Weights of a small GPT-style language model, trained from scratch on English Wikipedia.
Architecture: learned positions, biases, tied embeddings.
MLP neurons of a small language model. Each row is named by its layer, matrix (up: input weights; down: output weights) and neuron, and shows model dimensions 48-175. Each number is 128 + 32 x the weight over its row's rms, rounded and kept within 0 to 255.
Before each neuron's rows, "fires on" lists the tokens most often at its 100 highest values on Wikipedia text that the model never trained on; "fires in" lists the words (lower case) most often at its 100 highest values on Wikipedia text that the model never trained on.

fires on: " an", " German", " An", " the"
fires in: "an", "any", "german"
L2.up531 [141  94 128 158 105 105 146 114  91  62 177  73 105 150 137 154 103  82 155 107 144 121 106 123 111  89  88  79 132 145 165 169 136 108 140 126 117 101 192 103 136 105 104 121  86 122 172  88 111 158 146 170 100 144 125 124 166 145 126 170 150  73 101 183 112  93 197 154  60  65 182 116  97  83 123 104 122 148 108 108  35 111 173 132 115 144 162 147 122  58 122 157 157 141  91 189  91 161 164  81 101 159 117  99 137 153 190 138  96  53 134 110 176 134 158  85 118 117  84 158 184 137  99 138 100 138 176 137]
L2.down531 [149 123 144 170  85 179 112 158 154 151 171 135 122 177 193 139 145 201 160 115  78 137 132  97 110 167 133  78 158 110 113 109 124 133 151 143  87  93 132 137 120 139 125 129  97  97  49 147 121 128  64 177 108  83 118 106 114 189  94 118 159  98 105 150 125 104  88 105 123 125 146 101 149  31 153 129  90 136 116 174 135 197 135 151 151 159 179  76 160 129 201 142  73 159 107 189  58 131 101 112 139 142 108  33 113 108 137 136 144 143 120 153 132  60 131 148  83 177  87 134 123 125 143  98 129 115 174 113]

fires on: " to", "ed", "et", "s", "x", " on"
fires in: "to", "soviet", "on"
L12.up74 [ 91 111 103 220 147 183 196 111 155 132 144 133 109  89  98 136  69  53  61 129 149 119  88 148 115 145 115 111  74 135 136 104 101 161  95 121 124 103 111 124 130  71 110 110 172 112 114 132  65 147 156 132 144 152  42  56 140 150  55 146  78 112 199 138 120 152 120 128 129 161 151 150 153  86  99 119 149 122 157 136  70  95 100 134 181 140 115 175 118 135 123 110 160 100  98  73 140  93 113 118 129 148 146 127  93 142  77 158 173 132 127 136 112 165 180 156 150 156 141 135 130 117  95 145  50 120 141 170]
L12.down74 [118 122 112  80 105 119 154  93 140 127 157 169  91 117 160  93  87  86 110 111 166 114 116 120  62 162 122 156 170 158 137 106  91 124 105 173 118 185 143  94 168 121 153 109 122 138 117 142  57 130 149  95 150 163 164 145 120  98 115 112 127 142 132 112 175 150 105 149 120 118 160  99 177 157 153 109 138 163  78 125  93 121 101 158  87 132 155  90 145 154  94 187 122  89 202  59 158 161  91 209 170 183 115 118 110 171 152 172 116 155  96 147 158 147 138  78 121 133 155 133 152 127 117 132 120  91 133 126]

fires on: " of", " in", "le", "ation"
fires in: "of", "in"
L4.up35 [112 110 129 156 152  91 109  98  55 135 134 116 124 124  79  90 200 142 140 132 124 132 143 107 141 148 151 154 168 103 138 113 143 142 118 128 153  78 172  82  94 136 108 108 143 148  99 148  64 151 151 112 165 100 138 182 120 113 125 139 149 152 146  85 102 153 133 156 112 175 151 168 110 120  88 136 123 146 164 126 149  94  99  92 177 177 154  92 136 134  92 184 138 145 132 118  93 156 137 152  94 153 124  81 130 158 138 158 113  59 118 140 128 140 100 127  85 114 176 155 154 106 123 137  83 144 120 141]
L4.down35 [148 151 121 133  87  60 162  65 184 115 122 130 147  93 123 144 105 126 152 201 136 184 161 106 123 135 142 110  70 107  91 102  91 176  81 180 125 100 134 129 191 113 147 122 139 144 103  82 138  75 149 108  83 157 213  55 140  85 137 183  96  93 174  91 144 170 114 123 132 137  87 140 185 102 154 140 138 137 162 147 151 149 167 107 135 141 145 116  89 136 116 107  65 156  99 142 156 132 119 123 153 128 123 136 147 161 149 110 104 142 146 106 129 107  84 115 141 165 109 133 140  93 100  88  62 136 121 127]

fires on: "s", " of", "ell", " the"
fires in: "s", "of", "the"
L4.up697 [167 147 140 163 130 139 100 159 116  95 156 214 120  52 139 134 125 129 166 147  94 104 136 146 130 167 146 130 149 127  56 144 129 183 118 139 106 154 125  79 150 108 122 200 124 135 108 128 165  66  99 170 132 135 100 116 132 119 118 145 116  86 158 117 138 124 171 113  87  91  78  67  75  99 155 160 166 131 135 114 143 126 134  70 128  81  82 137 164 148 133 108 150 105 186 119 149 130 124 101 158 145 160 173  50 165 111 138 126 141 128 140 176 124 120  96 214 124 150 101 133  54 164  93 127 189 183 135]
L4.down697 [130 150 118 107 160 143 157 121 152 107 120 157 120 141 141 146 104 139  99  83 189  96 101  82 123  57 187 140  88 128 125 186 165 133 101 116 117 129  90  78 132 170 112 142 163 128 156 146  84 138 142 159 152 148 167  91 132 175 113 100 105 125 120 146 100 100  36 153 156 153 166 126  97  99 114  39 121  90 102 132  80 125  44 100 101 180 156 124 125 128  89 126  94 124 132 152 174 130 153 129 148 141 118 138 141 188 208 151 147  85  91 134 118 128 147 139 102  84  97 170  57 123 121 117 118 130 219  83]

fires on: " who", " has", " have", " it", " having", "e"
fires in: "has", "who", "have", "it", "whose", "having"
L4.up227 [134 117 111 134 113 147 116 130 162 138  99 102 137 123 127 173 137 154  99 154 170 131 157 112 128 110 107 182 164 153 108 123 131 137 139 147 133 122 130  94 168  92 101 136 137  71 172 173 107  53 113 118 126 119 112 186  60 123  97 196 134 202 119 164 170 126 157 133  59 123 152 138 135  89 138 165 115  82 109 126 148 122  75  86 144  86  86 188 133 104 125 126 147 146 186 109 107 144 145 154 127 145  50 106 178 159 153 176  69 164 126 120 135 130 127  83 156 174 171  97 123 142 128 184  35 128 172 125]
L4.down227 [ 91  82  67 137  95 105 148 119 144 166 110 135 130 159 102  77 138 166 138 171  83 133 129 129 134 140 111  77  85  89 148 168 171 174 161 166  70  80  70 127 186 110 154 154 148 106 123 151 115 148 120 120 181 100  85 136 115 113 128 148 180  99  83 129 123  87 115 102 149 151 105  99  88 115  93 134 148 166 158 130 144 176 116 115 124 122 132 149  58  66 153 154  98 157 164 126  93 109 154 143  74 104 117 158 110  83  76 139 154 156  61 135 131 124 166 125 162 113 162 149 164 143 150 154 101  98 175 106]

fires on: " an", " a", " one", " every", " his"
fires in: "an", "a", "any", "one"
L3.up292 [139 149 128 152 127 123 123  75 177 173 127 119 152 148 138 117 111 104 162 101 145 139  92 106 112 106 151  93 144 124 121 210 143 127 146 117 154  95 136 144 154 109 132  99 132 173 126 128 130 144 147 175 124 114 162 135 178 180 102 143  79  91 136 120 185 147  98 190 116 126 179 107  57 170 148 129 103  96 133 122 104 169 159 135 100 208 172 147 167 126 141 164 100 104  87 151 113 102 141 153  81 135 113  88  65 142 192 163 101 153 102 163  70 153 193  79 135 182 130 122  87 150 117 146 218  98 131 108]
L3.down292 [ 79 129 177 107 110 122 179 161 107 114 148  65 126 157 123 118  90 217 168 127 148 171 140 145 104 148 122 116 155 163  92 135 125 151 132  93 144  96 124 178 131 148  82 104 150 167 147 130 164 140 119 158 128 158 116 192 159 172 121  91 173 161 148 124 113 105 142 102  98 123 121  96  83 128 164 114  62 193 140 139 169 140 128 133 133 141 135 138 124 126 108  82  78  94  65  93 119 125 128 145 129  64 167 131 109 201 142 162 109 115 146 138 119 126  72  73 105  94 144 130 116 121 129 131 164  63 115 108]

fires on: " have", " has", " had", " having"
fires in: "have", "has", "had", "having"
L4.up59 [153 128  79 150 135 147 164 101 144 136 101 115 142 117 145 175 122 163 149 151 152 138  86  97 144 111 113 147 140 110 127 149 127 158 184 188 184 111 103  85 107  98 158 122  78 109 142 140  71 148 146 188 104  50 102 207 151 160 173 153 107 155 109 119  97 110 120 104  92  93  87 141 126 115 149 100 171  98  93  87 170  82 168 180 173  74 174 174 109 126  93  97 117 125 171 112 120 125 150 126  69 102 112 125 209 153 165 108 129  94 135 126 129 123 158 162 115 125 167 114 139 133 112 110 104  82 123  78]
L4.down59 [ 95 120  98 150  98 100 150 125 152 141 100 190 109 179 170 142 146 201 105 159 128 165  73 143 112 171 104 149 129 140 170 143 148 169 152 204 166 134 129 128 157 138  88 156 115 108 120 151  93 162 147 158 141 119 109 123 137  62 138 153 105  67 115 114 173 140  74 139 135 117 110  89  61 131 131 145  55 137 121 121 130 119  79 103 155 106 151 107  92 102 138 183  88 113 166 161 111 139 145 116 131 128 156 125 113 146 107 142 132 173  68  76 125 139 221 133 172 140 138  70 127 129 106 119 125 144 124 190]

fires on: " of", " name", " species", " north", " south", " term"
fires in: "of", "name", "species", "south", "term"
L2.up632 [123 112 191 108 140 169  71 160  75 156 134 103 106 123 131 110 133  99 142 176  70 138 173 108 139 128 145 132 115 195  97 126  77 194 162 155  96  98 103 157 146 137 129 149 137 143  53 120 147 127 142  95 100  99 141 148  96 174 158 130 162 115 166 152 154  79 147 121 108 139 123 158 171  89  78 198 143 132 176 186 152 135  80 159 134  93 145 190  63  95 108 134 137 126 183 119 129 156 122 148 113 166 112 125 144  55 133 109 170 176  71 133 109  98 144 173 136 102  86 153  86 184 119  91 145 165 171 141]
L2.down632 [ 87 156 114  96 137 114 136 148 127 105 111 141 163  99 120 149 110 114 179 127 119 127  56 141 148  96 140 125 212 125 102 110 146 204 206 136 106 112  63 137 137 126 109 120 158 110 110 158 124 119 122 155 101 138 138 151 142 125 148 130  88 132 167 177 115  79  91  79 139 172 159 120 173 121 132 138 107 146 102 132 166  52 149 136 160  86 132 189 105 125 111 175 195 152 122 107 113 129  91 142 146 164 117  89 121 104 111  97 147 145 121  27 107 101 147 139  97  83  60  44  85 145 122 135 198 147 157 114]

fires on: " only", " last", "ev", "est", "ven", " result"
fires in: "only", "last", "result", "detention", "number", "elevation"
L3.up302 [179 137 160 152  56 147 129  95 142 153 146 179 108 152 161 126 135 172 152 142 136 183 181 125 103  78 113 105 130 125  79 153  94 117 122 161  57 162 128  96 202 177 144  63 170  99  75 123 157 141 140 151  89 100 195 175 189 113 107 113 108 152 134 124 151  93  50 111  73 134 110 124 113 107  87 118  84  96 144 139 124 123 107  68 114 174 147 205  78 174  85 119 101 142 116  79  99 110 123 182 127 128 157 128 113 129 115 172 159 152  94 107 126 164 103 142 128 183  87 127 124 119 142 125 121 110 147 123]
L3.down302 [146 209 117 121 118 159 152  79 148 143 109 104 143 114 206 100 136 108 141  84 162 187 146 134 108  87 161  73  86  87  92  81 159 164 180 130 113 125  71 126 107 164 157 168 106 134  81 175 183 106  64 136 147 106 152 110 127 144 114 118 133 100 170 194  95 186 123 132 140 142 113  53 112  56 171 158 120 168 195  87 161 143 128 109 119 157 169 113 142 128 115 113 153 128 168  56  88 165 182 127 116  65 127 148 111  81  84  98 161 107  92 105  71 110 114 116 149 133  77 131 131 145 161 124 145 142 115 113]

fires on: " South", " North", " south", " near", " in", "ne"
fires in: "south", "north", "southern", "southwest", "in", "minnesota"
L7.up324 [130 108  89 111 117  72  47 128  87 133 119 169 107 107 134  94  95 173 132 157 126  72 130 155  68  95 108 115 174 143 173  93 131  84 112 105 186 104  87 168 112 154 113 113 142 151  26 194  76 169 177  93 106 117 109 116 148  62  94  89 134  91  81 126 192 182 129 137 101 130 105 148 152 104 120 144 114 136 164 128 126 113 152 100 115 158 116 119 159 132 106 137 119  70 120 156  85 112 122 164 159 141 143 127 161 123 135 124 135 117  99 210  48 184 128 128 156 155  94  87  89 108 194 129 150 149  81 144]
L7.down324 [137  88 135 115 129 116 142 104 104 149 154 149 124 160 157 210 134 101 140  68 126 168 137 139 129 128 113 119  75 100 168 177 135 156 146 146 138 112 103 150 148 146 111 128  99  73 153 162 154  87  76  67  76 140 182 175 148 147 141 111 155 131 104  93 136 113 165  85 131 109 177  47 126  96 152 122 186 102 101 137 224 124 125  95 114 117 114 139 148 167 131 202 123 159  89 161  59  64 135  96 155  79 143 172 180 172  51 165 131 138 109  93  72 147 103 112 144 128 117  85 132  69 105 115 138 112 158 148]

fires on: " of", "al", "or", " music", "in"
fires in: "of", "vocals", "according", "music"
L4.up684 [141  56 152 147 133  96  69 179 130 146 128 138 163 203 129  83 140 136 123 134 140 118 151 107 115  97 143 113 113 112 126 192 144 138 166 131 145 127 138 150 142  83 144 123 158 119 120  85 123  82  69 117  80  98 128 142  52 170 138 181 174 119 120 177 155 107  84 162  84 141 115 118 156  76  85 141 154 106 154 140 148 162  98 148  95 143 135 127 121 172 134 145 132 131 155 195 128 134 147 116  78 175  72  96  97 134 136 115 153 116 166  58 142  80 134 118 126 140  99 124  93 132 166  66  79 122  80  79]
L4.down684 [122 146 162 139 123 168 141 124 143 108 108 134 182 109  87 116 116 153 139 189  38 132 214 115 118 162 135 143 119 148 120 123 108 117 155 158 113 159 107 128 125  98  77 197  78 103 106  94 133  90 114 158 127 124 115  65 194 104 121 106  62  74  74 116 153 126 122 160 147 125 184 144 186 176 141 117  89 115 179  86  91 111  70  66 141  76 117 119 176 136  89 145 136 140 150 158 148  99 112 114 162  45 106  79 111 153 115 126 159 118 177 138 114 124 128 122 143 130 122 155 177 125 102  76 200  93 157 192]

fires on: " on", " for", " to", " To", " not", "On"
fires in: "on", "for", "to", "not"
L11.up663 [129  89  97 166 143  87 143 179  95 111 159 172 126  40 125 124  85 108 176 132 180 108 165 139  98 117 147 124 122 138 113  71 142  86 179 110 142 124 100 134 217 163 100 103 147 118 145 105 108 132 143 147 173  83 133 108 114 117 125 103 115 152 105 141 120  86 135 156 117 125 146  94  86 118 123 146 110 160 158 114  99  76  71  77 141 120 109  92 149 128 144 126 131 109  74 185 106 116 186 118 120 152 180 211 138 110 126 156 112 107 133  91 140 114  86 141 108 158 109 105 137 128  40 134 131 126  66 123]
L11.down663 [170 123 106 106 107 148  91 102 132 111 134 131 135 145 115 129 101 116 151 112 102  95 142  96 140 132 134 139  80 155  69  46  81  91  99 165 142 108 162 164 118 153 182 120 169 113 137 196  76 105  80 163 145 178 155 144 111 115  92 155  85 161 170 167 107 144  83 141 179 127 138 213  73 116 141 125 138 137 111 161 130 168 103 110 151 141 146 110 104 118 123  60 118 129  71 179  81 114 115 126 134 122 174 116 147 181  90 114 180 164  96 173 126  85 172 155  79 117 149 144 123 107 180  94  86 116 173 127]

fires on: "a", " of", "al", "5", "to", "4"
fires in: "of", "a", "5", "to", "4"
L4.up789 [195 137 151  80 145  77 118 129  99 120 154 139 160 125 134 128 106  93  60 148 150 128 131 129 118 123 130 150 142 123 146 126 145 111  72  99 135 170 144 109 190 108 138 104 141  91  89 142  66 121 177 140  74 101  93 121  76 106 125 120 211 100 198 151 152 170 166 118  90 134 105 118 102 179  56 136 131 110 179 172 140  88  85  44 120 155 174 128 125  63 144 150 144 110 123 129 127 121 176 143 117 110  84 116  86 160 166 139 150  93  93 170 111  92 196 130 110  55 119  68 178 114 167 162 148 108 164 121]
L4.down789 [ 89 133 142 148  72 140 153 169 132 180 121 154 116 123 120 160  66 137 119 141 101 125 139  87 117 124 113 120 124 131  64 127 110 198 198 115 216 143 146 123 212 131 147 120 105 146  81 154 125 128  82 168 109 150 122 110 182  67 192 134 150 116  79 137  88 165 160 114 143 145  99 135 139 111  66 114  90 119 128 111 146 162 171 116  91 146  76 170 163  48 100  99  88 128 126 177  94 207 120 130 126 145 153  99 143 116 161 118 134  78 151  91 168 133  97 144 131 161 123 106 121 151 116  96 136 148 130  90]

fires on: " to", " on", " On", "On", "t", "m"
fires in: "on", "to", "at"
L11.up842 [145  92 126  81 190 160 163 150 100  86 134 154 136  64 119 121 127 148  76 121 191 112  79 200  90 134 184 140  96 137 158 142 181 203 139 112 123 182 158 131 140 109 150 117  98 133 129 120 126 112 149 203 125  90  98 152 110 113 118 171 105 121 138  90 123  82 107 144 142 190 143 163 115 115 106 168 136 145 104 143 161 111  99 181 197 123 104 112 114 128  67  52  92 136  85  41 100  99  95 107 133 120 138 169  48 118 125 124 128 182 139 143 169 111 137 145 135 106 143 104 140  99  87 120 181 131 117 133]
L11.down842 [170 113 130 150  97 146 104 106 134  71 163  92 146 132 107  89 144 152 117 143  95 159 126 137  95 125  68 100 151  94  50 129 127 135  95 165 167 107 153 134 175 155  96 125 165 104 209 125 137 127 176 156  63 190  95 173 109  92 135 172 140 132  95 140  68 150 126 108 112 129 131  83 104 154 103 107 117 127 189 128 147 133 119 136 129 136 138 176 130 123  94 153 147  78  85 209  95 164  82 165 179 171 109 140  61  88 122 146  69  63 118 145 126 136 162 108 149 157  96 140  96 137 137 144 106 203 130 163]

fires on: " an", " An"
fires in: "an", "any"
L10.up263 [149 120 166 137  76 100  75 129 121 130 162  98  96 124 108 113 113 155 134 148 125 145  96 133 193 156 121 144 150 106 162 181  93 113 169 152  74 126 130 201 157 123  96  91  82 127 130 174 115 112 156 177 156 154 153 122 130 166 110 137 126 123 105  86  82 130  98  97 100 158 124 144 108 131 143 109 115 109 136 194 122 152 126  90 149 161 141 153 101  51 129 162 136 131 128 134  98 146 124  91 115 133 155 149  66  60 136 115  65 168 128 127 129 104 179  37 141 119 182 144  87 134  85 152 129 135 166  77]
L10.down263 [ 97 167 205 115 106 112  81 149 121 140 149 126 119 140 137 144 120 143  43 121 138 143  95 102 196 114 112  92 122 112 162 148  94 124  93 100 150  50  73 125 142 124 163 110 170 205 198 165 130 174 158 103 112 151 141  92 186 175 132 121 140 140 165 111  79 177 110 135 108 107 104 119 178 132 127 143  86 135  88 182 109 154 105 118 189 101 112 100 134 106 130 111  97 154 134 101 137 111 171  64 160 120 153 152 101 170 164 139 103 125 176 190 130 128 104 181  97 164  85 150 111 141 135  57 148  99 140 140]

fires on: " and", " of", " She"
fires in: "and", "of", "she"
L3.up54 [171  80 157 128 100 150 102 106 133 135 140 186 194 143 132 190 103  82 143 169 112 150 124 142 116 142  95 108 114 144 133 124 113 122 112 101 168 102 131 155 125  93 138 146  72  66 159 104 118 102 113 131 102 103 127 145  93 141 154 151 143 125 134 206 137  64 220 132 122 115 111 160 134 166  90 150 158 155 138 107 150  80  81 143 129 127 180 107 132 165 131  88 116 102 130 166 145 168 159 162  48 119 155  98  91 109 130 141 157  61 142 159 154  83 106 182 174 168  95  96 112 143 120 173 146 114 117  91]
L3.down54 [127 108 135 168 121  40 165 141 182 144 108 176 145 194 138  92 155 102 200 187 117 137 102 132 146  62  91 192 105 127 111 113  80 158 221 152 203 126 128 135 151 116 115 144 106 178  82 133 127 122 159 133  75 120 104 134 135  66 117 172  79  84  84 105 137 141 110 156 156  94 116 117 100  85 117 145 111 113 144  91 181 120 132  93 116 100 137 146 147  90 125 115  91 121 153 137 142 155 138 136 119 100 173 157 116 137  83  89  89 104  65 154  60 161 129 118  96 144 142 119 131 117  68  64 103 156 167  91]

fires on: " of", "et", " on", "it", "ve", "c"
fires in: "of", "on", "mitsui", "movement", "tamil"
L7.up638 [134  66 141 150  99 134 139 136  90 174 151 125 103 122 107 142 138 145 150 162 140 157 117 149 118 124  72 203 142  80 111 133 108  41 110  78 156 138 111 164 143  92 119 101 135 127 104 112 137  58 143 103 119  89  96 119 122 105 134 185 144 153  78 147 118 107 129 123  90 139 105 160 108 127  55  73 153 191 153 173 132 140  96 100 139 137 113 154 182 112 110 143 102 135 106 153 155 153 137 116 126 107 222 161 132 166 107 172 174 147 179 100 157 153 118 122 164 191 104  54 140 193 148 129  95 158 183 169]
L7.down638 [148 139  54 155  99 194 177 109  66 158  95  78 158 122 164 155 132 123 175 116  69  86 101 155 104 163 170  93 152 101  81 108 182 144 120 143  95 188  79 114 118 110 159  97 108 193 151 143 184 201 121 110 114 145 143 113 153 193 118 106 108  96  95 161 150 158 197 133 113  74 147  94 100 115 152 192  84 200 125  73 210 129 106 133 206  90 105 143 144  96  86 117 139 127 132 118 153  90  83 115 137 158 132 118 109 148 139 192 135 103 106 117  82 181 114 150 114 146 136 142 188 124 123 137 149  97 144 109]

fires on: " of", " to", " as", " for", " that", " the"
fires in: "of", "to", "as", "for", "that"
L7.up161 [116  87 113 147 169 119 108 137 110 178  71 213 105 166 122 112 169 144 140 114 111 136 159  82 131 125 122 122 138  95 136  84 128 169 120 154 131  96 136  61 121  70 196  73 131 133  88 129  89 131 161 172 151 114 140  88 143 191 162 127 128  73 148  93 160 139 172 137  70 136 184 130 110  71  91  92 123 189 105 117 118 103  55 130 154 127 131 150 154  88 110 147 155 119 110 134 110 136 179  94 121 172 155 185 147  79 140 138 151  79 157 116 137  93 111 153 172 170 175 108 103  87  66 139 198 139 122  81]
L7.down161 [150 123  75 131 111  98 178 125 147 102 167  87 160 100 137  98 130 140 156 121 110 115 118 128 136 115 164 101 155 100 126 127 152 106 125 170 133 142 177 175 144 124 131 177  92 146  86 169  70 170 135 145 118  79 176 125 116 138 114 100 164  96 172  88 121 168 156 152 157 114 162 114 126 183 124 197  79 139 136 136 110 175 162  91  84 134 150  78  77 118 131 109  88 120  88 173 104 159 119  97 119 170 144 102 125 133  78  77 151 126 160 107 146 100 151  83  78 132 120 100 122 115 191 104 154 141  87  83]

fires on: " two", " three", " four", " multi", " five", " various"
fires in: "two", "three", "four", "five", "various"
L2.up455 [107  99 127  69 120 119 102 128 150 186 181 139  90 153  47 116 120 199 101 156  92 165  84 163 190 161 165 186 111  95 144 121 124 125 150 119  91 164  87 179 125  77 130 133  76  99 108 139 110 103 168 144 140  97 184 115 176 148 142 139 151 119 108 117  89 102  94  74 167 157 129  96 177 120 141  92 109 140 142  77 208 119 140 164 156  81 132 151  75 145  70 128  89 159 144 130 100 137 159 114 145  92 128 118  78 110 129 127  99 171  61 139  63 134 126 137 122 156 101 150 152 150 146 113 120  87  86 122]
L2.down455 [141 198 130  90 107 132  95  81 134 198 192 120 139 154  93 127 106 157 125 135 119 204  75 148 113 159 147 103  93  80 125 120 119 168 115 127 132 155  70 175 181 127 153 123  60 127 164 142 112 110 107  99 137 115 147 126 147 177 132  62 166 110  90 100 146 142 144 171 114 160 160  83 131 120  94 170 115 137 105 107 181 141 135 124 160 100 129  83 124  95  84 133 146 137 137 114  96 116  98 119  92 158 121 124  98 111 133  80 105 153  94 121 106 152 141 162 148 146  94 157  92 142 201  47 150  87 114 136]

fires on: " in", " as", " for", " re"
fires in: "in", "as", "for"
L12.up608 [ 92 117 139 134 141 137 131  84  80 110 139 182  93 127 104 174 110 105 187 128 193 145 129 135 152  86 167  84 106 144 142 130 100 131 127 137 121 119  97  98 151 145 146  99 117 179  67 205 157 115 178 106 159 205 115 133 199 130 133  98 128 137 152 156 130 119  87 114 106 124 124 143  81 121 145 136 115  78 158  84 140  84 120 132 136 178 122 112 136  97 103 138  57  99 150 169  82 126 170 107 173  92 133 122 114 138 174 159 136  38 173 204 102 126 179  83 144 119 164 136 160  70 179  94 105 118  78 133]
L12.down608 [133 167 159  68  84 143 195 100 117 178  73 100 152 185 137 109  89 181  76 159 141 112 162 150  89 119 104 147 123  52 158 127 187 178 166 118  85 123 100 169 157 139 119 154 155 155 105  90 125 139 149 164 133 153 163 123 118 119 126 150  99 111 148 177 133 131 120 137 141 115  88 196 170 140 130 143 156 117 153 161 178 123 100 141  72 148  98 147 174 141 167  94 134 125 121 166 116 155 138  92 109 121  98 241 119 156 129  73  90 117 102 155 113  93 125 104  88 139 141 131 121 110  95 115 141  94 120 133]

fires on: " of", "le", "ine"
fires in: "of", "submarine", "hale"
L4.up65 [113 156 153 114 122 138 114  60 105 153 122 143 133  83  77 143 133  88  70 168 150 118  82 110 148 112 148 133 151 111 193 142 181  85 121 106 140 133  96 126 124 164  67  76 114  97 161 121  98 150 147 152 122 138  92  99 116 147 108 118 125 110 169  58 143 162 161 126 127 156 157 155  90 151 130 115 165 147 137  86  99 133 113 115 104 126 116 148 162  86  62 127 103 111 188 102 140  79 150 155 165  74 137 106 166 151 124 125 141 145 118 127 121 161 120 144  93  79  79 149 108 119 150 125  69 186 161  91]
L4.down65 [145 123  83 159 135 117 153 127 142 152 127 161 127 166  93 177 143 136 146  73  97 167 156 161 118 132 119 154 142  90 107 151 168 147 135  62 189 121 136  71 101 154 151 128  97 155 136 156 203 108 125  76  89  14  93 114 136 100 171 122 160  86 141  51 166 167 109  61 158 157 128 122 136 132 110 132 129 129  72 161 149 191 141 184  97 130 136 121  40 116 146 114  99 119 155 133 129  97  80 100 147 212 177 129 158 131 102 118 132 123  67 139 119 131 106 141 141 119  71  89 134  48 129 132 113 126 156 183]

fires on: " on", " creat"
fires in: "on", "once", "created"
L12.up237 [165 106 135 114 162 123 140 188 166 169 143 126 110  95 139 156 127 145 155 168 161  63 118 171 139  86 143 168 119 203 113 100  88 179 115 140 148 102 125 108 152 159 135 108 127 114 123  89 122 130 164 132 164 118  89 118 117  54 160 131 177  85 115 130 129 120  71 129 137 126  92 148 127 127 148 111 109 108 160  62 127 163  85 130 105 160 127 170 110 142  81  86  86 153  81 149 161  99 166 141  80 191 143 167 129 186 176  99  51 171 142 160 138  54 184  93 121  90  83  74 126 189 113 102  91 141  93 114]
L12.down237 [112 103  97 148  54 115  89 105  83 120 131  53 118  83 144 133 174 195 144 136 137  57  27 152 127 115  83 175 120 140 114 178 123 198 114 109 126  62 111  93 173 148 104  94 179 161 108 127 118  52 146 155 138  97 132 139 123 160 121 122 113 113  67 114  74 124  91 154 123 126 154 138 152 141 115 149 103 123 141 132 153 137 154 126 138 193 117 202 119 142  69  69 134 125 104 191 192 135 143 149 142 170 124 134  76 135 184 153  86 107  84 140 153 172 102 122 104  91 127 147 134 162  88 124  69 136 133 169]

fires on: " of", " de", " in", " to", " for", "s"
fires in: "of", "de", "in", "to", "for"
L12.up375 [138 154 101 142 112 117 159  70 115 123 118 145  99 111 124 146 132 170 153 126 178  99 149 150 131 123  98  81 155 138  17 115 172 183 149 161 131 104 132 139 156 118 161 135 130 156 100 130  89 134 141 147 179  98 108 123 122 135 131 137 113 106 142 165 127 178 185 167 118 109  95 106 114 168 160 178 141 152 137  69 113 126  70 103 177 152 134 177 123 137  75 178 118 111  66 172 155 119 181 122 135  73 101 170 132 114 169 163  85 138 126 141 168  92 196 136 181 112 169 126 169  80 133 133 139  82 153  68]
L12.down375 [148 123 154  82 141 183 120 123 193 111 164 139 128 126 135 161 164 160 153 121 161 141 130 162 170  85 164 109 138 130 116 141 155  69 141 133 177 135  88 175 117 121 143 100  98 171 107  78  84  56 107  98  95 107 147 161 152 174  94 117 101 133 128 201 140 154 113 109 105 133 168 109  89 149 144 125 142 147 130  56 156 131 139 113  98  79 138 132 120 147 109  96 115 120 110 208 145 157 144 144 158 117 101 141  85 127 159 123 129  53 133 138 194 117  87 134  58 172  68 135 142 118 161 170 148  81 207 112]